{"num_hidden_layers": 21, "hidden_size": 256, "num_attention_heads": 4, "num_key_value_heads": 2, "head_dim": 64, "intermediate_size": 1024, "vocab_size": 2659, "hidden_act": "silu", "norm": "rmsnorm", "norm_place": "pre", "norm_eps": 1e-06, "positions": "rope", "rope_theta": 10000.0, "rope_fraction": 1.0, "qk_norm": true, "attn_scale": 0.125, "bias": "none", "tie_word_embeddings": false, "parallel_block": false, "init": "uniform", "init_std_qkv": 0.0271, "init_std_o": 0.00418, "init_std_up": 0.0271, "init_std_down": 0.00209, "optimizer": "adam_atan2", "learning_rate": 0.00164, "beta1": 0.95, "beta2": 0.99, "weight_decay": 0.061, "lr_head": 0.00751, "warmup_steps": 356, "schedule": "wsd", "decay_fraction": 0.789, "decay_shape": "pow", "final_lr_fraction": 0.0, "batch_tokens": [65536, 131072, 196608], "max_seq_len": 512, "doc_mask": true, "z_loss": 0.0001, "train_tokens": 1103000000, "max_steps": 8475, "dataset": "wikipedia_en"}
MLP neurons of a small language model. Each row is named by its layer, matrix (down: output weights) and neuron, and shows model dimensions 80-175. Each number is 500 + 40 x the weight over its row's rms, rounded and kept within 0 to 999. Numbers have three digits each.
After each neuron's rows, "fires before" lists the tokens most often just after its 100 highest values on Wikipedia text that the model never trained on.

L9.down370:568496471469582506502521478572547522522505479496546501526502558458507467418442417512451487422438543598565507506510538494502517556475482542565493496522480485512477527501528561512512478464486444469521425530498500494445591459497575489526472533485538514465455519428504426504546512509467485514
fires before: "s", "t", "a", "z", "er", "et"

L5.down301:502517488511520482416530501482504512498564439553521588490456553457508471548476549513503549487526534497493446508468484489510472492546545572478505478557528463520498529499540487470536507567437514557494481626431500585509439460459484500449492465520532515512530443549547503512425367485460449395
fires before: "b", "e", "mer", "es", "ed", "or"

L8.down95:527425528486529510508528573503510538565508519458460466508526519546547532486534597521457559516510547509520491454501437611500520516487476550461536496481471541550560513530580449465539450541414499499522524475506499480500552506456559512489585477546497447517576534411572498564440525513433523507
fires before: " as", "S", "us", "ice", "k", "es"

L18.down909:491512374472443525526533470549494587460519440475409550497474553553502500511424447454551532471499502500534499502418534525475467506522457500498510531471528493512464450567541565488533433458599461476509537475456464476454457492509413503485465491489459499511520598491450460483494454476570504456
fires before: " |", ")", "–", ";"

L18.down875:497501479523520479576500530603552468522503479499485581423570473471546481471510546578427550510522410475543576447440570519478502420526491450515474483531481512560492524515498513517537478478545555533466486501528417499443569503523419558494543538489621507451497505540460424508513541502552466481
fires before: "0"

L9.down820:492485513509541501526515492499509513533482554471575493484448548564476542528483528467474511382433545520537499479477424546465505491470558537579520543503536511471528496475565552583504487581445472452593442555491490494522482492522481526509518474511513446481556525522534515526480506520524451456
fires before: "2", "4", "1", "3", "her"

L8.down220:555534550555499507435472551456441500520549554468584468507478541486476546494521500505559457508557543480535493479510455518472492437488483525437530527471534480570476514476368464409502497492498504579519483509535512458568543496517573531513554547463479429469520440511515492524473432561503478487
fires before: "\n", "ior", "ad", "e", "ited", "b"

L10.down91:506502595526505462487496568493503445481521470546569541475428474514487474491548526441535555512486449478401565505509514571561473521522462471469545558515588535513538520493475461521523521493485559366498578583506432485515521474558482582483486476526501529559528544510536494481494448447510533478
fires before: " |", "–", ")", ":", "ed"

L18.down194:505489556496454547580520478510449520478550525479465510487501496540452537552491466543490485542459541538540470551434528453580481470490599492513491466544474560473482509535525547514522472454495529544504458478523501436535499482438447453534517484504483545484528550537538541514440530505459504520
fires before: "a", "as", "e"

L14.down647:524522505498457443502461488475466467489517469489435518430493503437511464494491423420529464542473399500557493447440500457493534553539509471492524507500482540492489440501507421488517441505567462421497456517505485412542491471442476455517458437491484450553573526470436542537495521583514517482
fires before: "2", "3", "″", "′", "5", "1"

L5.down303:459508542511500505474508520463529493483478495550444500596536561440448486500548577570448498574580557524562512513574558483471457481515523533440450465445518568509516442564470478560521532478560490527560553506545590449477512488492516513484488480434506480481520532430485503497485496469425554545
fires before: " |", "–", " School", ")", "),", "."

L18.down832:448455439499489520507466588545523414545527481519547460515458551501464609502480467489507535497509499522586482602525460521474556482484492517552489580473523423527513500572515535516518496538446434500504516420471423450493552495466522520497426419515508500499443510548486469570461518479505483540
fires before: "8", "7", "9", "\n"

L14.down978:484435538545500477481502553547490503505532456399399491533479482494542497495484548467484504485517455477496547455466539488432532539533524569457506412535507500455489482501600513461447481497565521449549518565504558508416568508630537488532528507488460438514546433535496462508498508481490494497
fires before: "1", "2", " century"

L14.down219:532461567441488479503478538448489532427508497465477542494503437452567524472526539479458547519407508408549533461484438487542474510518469508510449476500467520457511496533518525529459447575479502509540496580477484467457572539529484496558442466400498579581549513510535537481478547451455504459
fires before: "2", "3", "1", "5", "4", "0"

L18.down438:535602518529517504486512494513488561450496489469436480568485425481533457485476486493499508562453492515503522487502499532517487458515522473530470522486470497522613523459482539491473509504540515470474519528485555420526449529466508467474510436479529467491460500479497521497554482498476565500
fires before: "6", "5", "7", "3"

L3.down498:472520452450471513529534472545521500558529505446535482498438504526491479482528506510557475493553568468496466546478475521544463445508516521536448507492521527555513597455491462516526485578539516553482469449478536506515487590544477487450495568492494545517501538502511631470459492458489461444
fires before: "ar", "ck", "ed", "as", "s", "ences"

L14.down907:512518546485451476529503441539501430480606462533461461432483492537527543488575544465488537515555485415541492488560489529513508446488554485460476451536538501466499542509535510491471421583492478425494506569490518502478515440431467514490496484479502457476538491487498514557569494567473472394
fires before: "2", "1", "3", "5", "7", ":"

L3.down720:557503512503508519510510536473475436474493516559560501469487487501516447449542501528453484494457461456507511479485489478462515544548452425527477512453468535508551452453567533447532521489488477483509536546504528528475533530526540502527471419444545483521485506546475510477467485478504525478
fires before: "s", "t"

L4.down474:562547462518498507478547538458454512463553543466425485517448472516519514534548576568558425541538471562509471475467497480452493540510501550521502503506467524477442494544511448490515441518495475508495507547499466466493552446504513494600560474532517491449593426534530498520548535519498458532
fires before: " |", ".", ":", "ess", "ies", "es"

L9.down238:505505473514469467443514435462604485469409512539400489540491487452525577493515509497470466539531542534566528581516538478511463469555512520488494489482465429494534453462438526532464588484535445504432443557500502557473513524514476522487472516505481547564458525422385500492479476483460512526
fires before: "s", "are", "in", "t"

L8.down63:481525488490503498476557463559543513536500509506469472479485536529549533496424461417458535462436503520460505515487525595469505484547492475498478575468455401515524498472455504504562573524493493477498490474427571487571505470530525476453490520553484501474439528434566424517487498459490530474
fires before: " |", "at", " of", "ing", "b"

L9.down114:517467411509491546548435509496447483467530495491495468468532568423564541450541504533504464508532495628499486533540569556575476435435495509495522509566524501562549533462431436447428496549431547532483530551525472498493488530469596528464435478522487497526528444441495512522533486497532503496
fires before: "0", "1", "4", "2", "3", "6"

L3.down835:466504510508463459498542508461448490517508501533389594522417470498473446490512490404506474509434465405481493534471479533445519474521511455536481494532473432550467504482565486510508464532476518543518488463432548521472530506514526498436478533536438475495523465456520497477463478525498496450
fires before: "al", "ar", "ant", "ick", "est", "ze"

L4.down721:528499521520514484466482478421470485501450414659513490502478490377525468525528441491496519534551459481468547529538525479513461475491452526443453455508467422497512510497504535485478510498440479497488509565423498534406477505495477543498461490471544468521493511504485406546557573474510509431
fires before: "0", "1", "2", "4", "3", "6"

L3.down897:436485538441499432536454527504515540501511525476494539517438444487507504506490428539518510545473448531545492546472421515522513465515487499522435516437550498479452516520436490515473578500505556466498540506483461516631469558493529479524541482477555503533460441574464510497557511479508553508
fires before: "ar", "al", "ural", "ium", "ical", "ia"

L18.down743:459458555494531468518495479497539514425450496509449506513462528527518507475495503501506514437488511518454461476490513426478523586494545492453443502548534464519471523451520491525432546450494469414453482427463543485458499417463491505478500507498437444467559506433545490553593438541538536470
fires before: "4", "3", "1", "2", "0", "born"

L14.down653:475495538493543487483456517477455482442538505506516566456484522544498449459537532451517549419468503565537444522485509422513507502487465534458454467528447561431482440479433493514530519526433562489452561498446509425541506415539445503478502449434474497523482497499570430479522543496450503461
fires before: "1", "′", "2", "6", "8"

L10.down320:453448560453424480514473475526501525520481518505540516521464545523422536455576464508507490508496522526430510474464513486452448533548434491523513534472490504517480508444516529511541485502449508521529567544397485515545457458530532475493479417437465478471498500476610479509483502418552506458
fires before: "s", "t", " z"

L14.down82:545510443549533457538494534487476534483601476538578505485482484405559420476503387478547457562463450488526529455437511505492544532518523526492539430596502557440526551543557472462506399507543463458498491521524472475480526475522523472507555467529460499487482534458465471537543537496485448438
fires before: "0", "1", "5", "2", "8"

L9.down556:446537492510470468516544448532554528515481547489393541463461506417473487448550448459529529436497559504482497490469516456490490468517496485515488565482426433424483543505524465472520583440524505454508467498461493560497487467480459454478461501529493565532551549494480553431456488568584493508
fires before: " |", "her", "b", "p", ":", "."

L18.down40:532516479585511491468476461580493561452495460458432522530509515499512511500472470546511535560493563533541581485484541479503525487510520469452480434467522461464502537543504519512537585511502560490452537480522434458444528478521514533472536553501485511505566498503494537509440490494478558547
fires before: "0", "9"

L5.down672:496595516487567491469479538569452532460544563480460469544510489604479518504479487554573442540528464478479425440495550503533503498471529533465446411518540456499469487522478473536453462480445475507542527511404477559452508485476475468509511487533501498473577487440508576484478438525402501432
fires before: " as", "us", "a", "ity", "es", "ar"

L8.down565:442457494540524532541550502512474512500549483515341515459483515580530509489405489465506490439437528464499516464508530512498492535552495522468545560489452455534487505530519482540476456485480449490545530480484405567570522483498543465472539458518453470454565470486550474480420516400473548515
fires before: "b", "ical", "ing", "mer", "ic", "es"

L14.down55:463554562473488511510499482501527537456569475467518492499518526506540508487503432430501438481464485471579532565497469544436535567474444480488504452494446514485508553488446458459538530452548457531476448492485447536534510518555455490467443509497493495493460556485429479533502483589475535486
fires before: "4", "3", "5", "1", "ical", "2"

L9.down1012:499477530476509596482530496480556523534514458526474487546478551514529467468533492424472536481464542537483480566552531560533489464490499481567467400506497470496473542489476494510499538525519550488498449540483473499482475534461552544539485483522525506448474458448478407567618509556526516543
fires before: "s", "ives"

L8.down277:408561471521484552473500519383494522485525548483539558469491495468425500518511495503485517514541476522591498466483503452499541477518445578477487494502514456486418470540454487481539490511480501479520504584521522536536517523535574482489515485489442488484486503623486469485529479445520473478
fires before: "\n", " to", "==", ":"

L9.down719:456508535477483541417504523526481532556503546510668587430501449582472484568450509515435485504445526478455449568519530496466445475461508482490524438519478461473518444542477544513494449516507499477530610518473477528495484509542487497479543536505588449401483496505484484485504493477471532538
fires before: "s", " |", "t", " ("

L10.down699:509545488537520532560541489507438495468512455549500517540430441432603395516445421483510493484515540472592463480477466511497512487513522552506519495534516462508498492575545480537514537529469508521456413475451525459515470531512605478473493470528526463524508481470592537482498586503559467474
fires before: " |", ".", "L", " ", ";"

L18.down146:437520518494481459533573479489498489480580573504472498485517476474528486486476471435525501526541569597509534507495454438554551542461491529543558508527447481492574481550456492458505486542513506385524528513441528474520466510526566461472508494502561495577487518501484520487532522519500539495
fires before: " ", "en"

L9.down621:535495504494484497512476482472428496566466518480477490592532525480454481495505467430455509489420525524454529561476551557427431503449564487496485449516445413505533459438399485542505514483533497503512549522507494545540457484482503539506399525475459496504548432547451595503564439541491475509
fires before: "s", "t", "ult"

L18.down76:550493511488464541482509441471539539491469431501468523562550469503562453553530476462497497529499458530500475547445505394545525513519459474489519495559549519513440513450520532443531428539449527491518480483524462468524555532543491504542477618499492468593485541503536508517477453499443542495
fires before: "2", "1", "her", " Rep"

L14.down639:512443491515483563488443519459413536580509523478437519447477440535466475550492564471471529552503489542508538489528535502492538499480534502462494559472501500546527485459516459443502407497474520494542508495428498492533547470485437569497484533474494474503547522481527507539440488469469528521
fires before: ")", ",", " |", "-", " to", "),"

L8.down252:543543525489517459512601519562439496506444482488510465491497520505526504490514507492496474557505518457427451539514491481488508515474492465502494415524482557485488546505468487462504390465455481537487493513514505419469473460523432545486414486456430516544553471483506461487449516483476466476
fires before: "1", "2", "7", "8", "ad"

L4.down503:466495566442519507511500498431548479571483466494623467539470470608412497496515523434434507445439458502507522420495503553510506506500487511450496457435479428433526508526531523486469520487513479525437515480544504452475507474504545441479482514507474550463506474512473505477512517456502446489
fires before: " as", " to", "ag", " the", "ependent"

L9.down608:531440469462500516488459494474498489467480462482312456561549482500535545488515542504555480532523557532503507497458478495546483542474496509449482480523491587528506532493473448480489558535548497556404545502426515511487544453480503450542483554505493516498541495459506552543379490496409472546
fires before: " |", "0", "4", "5", "9", "3"

L4.down966:517466500471486490483465530463450495504484475525537519485507484420437488523485422548480495497469527506482484531485472530525541444507444406490464550552449399501537525501420559500547548515451522436492526547451534567523476528518448566484538447503551450560475491526501531566448476476494523472
fires before: "0", "4", "1", "2", "3"

L3.down790:459496539461487475487462492491451526493491506521315554521484480507510553449539521483473535498518454548481460463508479472519523491510588520499540488485525427470518515514545508439499423442489572522540421492571590510477514571562571479475593495505499551477516461485447441490476507533513522478
fires before: "s", "t"

L4.down23:524586476589516576448452564537488527513499472476496394472460578513512524475487555504517533528478530458509500464470537469485433511546508574531481482487511445520486516420564493524562424535559477439513503437544496483494544453481479473576466600400513547554479415537546458492530562449460417530
fires before: " ", "ing", "er", "s"

L18.down985:460458477440495499500467491479426472496493479516388518525493465433466497474510536433576474536465469500509505483470546454537513514437443454534531567528489461538554483455485468502415525492492462478525539490527436499507500471509512423547454473504452523407457498512500449479473482473523491533
fires before: "1", "2", "er", "il", "ement", "3"

L18.down991:474509501486467524495468513437517472465512506572426413508531505540609509515520456485425482501471547480522494481482455486462458498447419513468446495526451455456526546553509473427552432564526513476474489502465537568516439510441540525525489516515499466487554456522524527505501466530479520507
fires before: "1"

L9.down195:496517539483504503449497483550480484572509501434462575415494476464527479481480506482503518531509503563476473520465450556472498468505509515477520514535469510519453481517516529433521520457545543546535546487431525420489518532492600497481543556547513500510408547465521482513530529513537543471
fires before: "s", "ives", "t", ")"

L10.down547:506609537553492526511498430510471509529542556474449516565551510519430494504490481473514495542531530527526444527520557503442493467495459515480462476499486552531467496463551531525522537404526470468538499488473501547485494501514510469480455524525535515493441513403512519489574516520486477592
fires before: "s", "t"

L14.down61:408552479496535436544580485507464517519570487556618474472472494507499481464505485483498470485506568522503434470544514468521555523539572485521514483496515445492475519447497503385565581482496501472469575490559513508532480517513509483450540495473422492518468536434565420527512487502494463553
fires before: "s", ":", ")"

L9.down415:477472506496449486502483504475473536495478471532512475510458452493465508529534436472554471496502539470495509522551520506464528466416532517505510480507557393486606526501492518492528423503480487518490465485530490474521493452509421480504598425523489507512465596450504470500499475508465475461
fires before: ",", "al", ":", " |", "ish", "ents"

L10.down289:490506493437443539526593486506545470561513506454501484497501581531491502492522496445509447455552567620522467532572497503477510492494450586485498511443483503528468491462424486540463512435583487539462453445449462537510485543560462565492504494440488553517366465493477526521546524495501417542
fires before: "s", "ve", "t"

L10.down783:444545509438529548436478525424437488483562519549511564468376523581511424534540476507467563457529534458499556457443511489474475412472478475505460450519516473531516542463514484445528440527506468473473522527453522487552511494525519537515466467426503480503496441496575533522533500461556445486
fires before: "s", "-", " |", "t", "0", "7"

L5.down458:514540432493535520453497548534562491517435567478548469536425610567488508460512509491526405462525473528519472435579479461496547562520530513548563456492492476496522504546496493483519487464507471450435531499525551552529482490480479479512524536542597555505475509421470482501513478511490555509
fires before: "ation", "ing", "2", "am", ":", "ed"

L10.down538:465444460460444494506523550501569529475527453517571555573484497446470497480469454465520517489551468502438528531467539519537479534516484511510512498412551512462508473460450486506505494449540483522472480534480471525497402487475410510479528500417503573539489494477429531486486545456448508464
fires before: "s", "al", "y"

L10.down193:467469496497512534513475555542508516521461455538560495493563445509490472461513524483501516512488471480464540519495573477568506448460512483560515550510489495519547446551533454495519471549538517567509484492497509426490436533469513509540549464581490428500468548499498571528469516490483508451
fires before: " |", " of", "Y", " were", "s"

L14.down1000:439451503504528521564572447490517477368600563542566534500501477580495466543482452512476558472522506543480477529463432478561458512580509473510503460495457484483457529466456441516487493542450512521463433506420539512510528533440519439463451536459478491458496525502607486549527494453498456481
fires before: "2", "1", "8", "le", "3"

L10.down153:531500457553490467493480496496505490516471481457533433494460539524543476491568521518471470456505562547563478577463427509552404447526468551541527604533479520501462457551579493563563599490472479515584490476384460474523495506542615540509514444524491552490451555509509574459443501515539471471
fires before: " |", " of", "\n", " were"

L18.down209:490512517490554485522442544528396521532465484415478572531446509555517475504494561488587564474439539525506520535497496531485553541546507452477490480538520533499534441506458495463472501524483512467443487536482508455482489455447474471504505530541534475433535496465549504501535484500536466525
fires before: "1", "2", "5", "3", "6"

L14.down119:524456493498512472523406508466446500487489529561567576494546513505573474476502454509500491496436543476441445551535426474512489507522471491469515565446447552530510578435386457550575515489510493520505454510470451444536505514479483457519499512478495428479401569407510456554514545463501516485
fires before: " ", "2", "1", "3"

L10.down926:440525444501456463508530560480455553494538455407533481448571552553443515531537524497501532507483522615498562513467441538516466504481447542464548494408500477505465476493477506480515467510468514494471506487559525522484555521521455458515483496591462503493487592628483452490523524469463532542
fires before: " of", "y", "icip", "t", "s", "ly"

L14.down642:504494555480470503459443468524460426550495477488445472475480444514490479549518456409472553550516461439538479478515488559469511457524491492502517453518458529460555518554444475461447463464526517516435482552458522474462526439548528551463491505408457498507573555494530480553474555480486553410
fires before: "7", "8", "9", " |", " (", "6"

L9.down351:511402519547521487489469486462563435510440521529581562485472486468522468561499469477497462466494516493434550503500458435534471487493525543523406501449492495559502597501468500514480496573513516477461456521485491497543476529530502457500556541504566546510514578542535475461541519549513546541
fires before: "ck", "ad", "ult", "st", "im", "nd"

L10.down176:471502444475526479542491498504487534484470482518571484502542495495541454467498559510595522499404509538541535521495528462491468449540500544521513465427429464508554433521477537517487553482438515495467402407468488513506551509473574506540503461445458484504503560512588474469499563433517464435
fires before: "0", "1", " |", "2", "eng", "en"

L18.down32:459461454511515475475526431548556431507478477457420414527490489477448499507539490468482504476420474474490410499512538463407516545472531486508507519522456463456539489451499495446425504449503394522428526536486472456592505477468498475544452544494529501496478496535431469512536503517503472544
fires before: "9", "2", "1", "5", "4"

L10.down647:488534540469502519565466447485484441501534495472389499521489496536436498452480488489512514501527602582406511467463468513463529539486406533525498471446501470538460496426467526511538552449587532434502520527459465518516522485527491522551507535543428573501473493486492471562490518538470434464
fires before: "s", "b", "inn", "ome", " S"

L9.down298:477394463437485559499557542508557436547479489475643495482570507519511467512558521508485478540467541527514523443514524482532557482526476450537529501492512573468510505449543449514531440560495510463527512541482494517426559496528545459511559559510577516491547494498478507538515457479479539529
fires before: "s"

L14.down1015:557480602507499480462517475489532477529543470585443471507450482500523471518511546508481496455470484453581506499475479561462521530560572519472541502492433477508534490500471506502530403465466469467554465489515538466504545513447427473538482494473554474436489482437550383518534501513420535496
fires before: "0", "4", "3", "9", "6", "ze"

L14.down245:491505521504466482452566484548493479600448591479452473450486470579462531558493497557475450517531468517466486438487454440551502492493577510539481438460580490509554559600519591542530531531488488479465497531506496468575509488359509494536464601550530512518436525548515552536518511545489441469
fires before: "ck", "ar", "k", "od", "her", "st"

L14.down310:529519538456519528486440480544479450473600596428535544521511483518486531483507451529448481492530556488501487555480518437499523486487515504441442473475512436550500530411392504438499543422512525512525501471473472502450485524511433526517466590396526392472442467510505387507546491510496520534
fires before: " ", " |", " –"

L3.down616:496469536464461493507481497513532510415501487539475510521457484602427517451488505455464532555447431507492481517487481559465455481511509482479492495493492464486535490543527563411428502476457471504543546534517539528483527576523492545508497518461483529497495488539495479482476493504511511469
fires before: "s", "al"

L14.down945:395515495479529487549511527440490556487593518523535583481480443492477506484466477535527540493472472562492506503519470532500522533522503464594486472481521535503467533447489421481512527445478480513468488482497496488426437453453465490437479487531462570536468521451522529576519468523569519452
fires before: ")", " |", ",", ";"

L14.down69:532552458563517388536457491572460514507479552458457552464479477433510500476474395448551463542491480545520566522493531446456507536477442517486498416562526499416509514499489531483499513492468517472421437524515495531484506495537544462428533448468461485544433578460484464519476540491542482473
fires before: "2", "1", "ted", "0", "6", "4"

L8.down780:422554497494522453509524454509566489465518564450363529479491527511485531489591521572495509509491564501493484510493556489510478475534505539467530556491381515519445507440445477485527522500490549478439412520478564469448477426512453509491499503510444486526476528551532594486576488497566495425
fires before: " "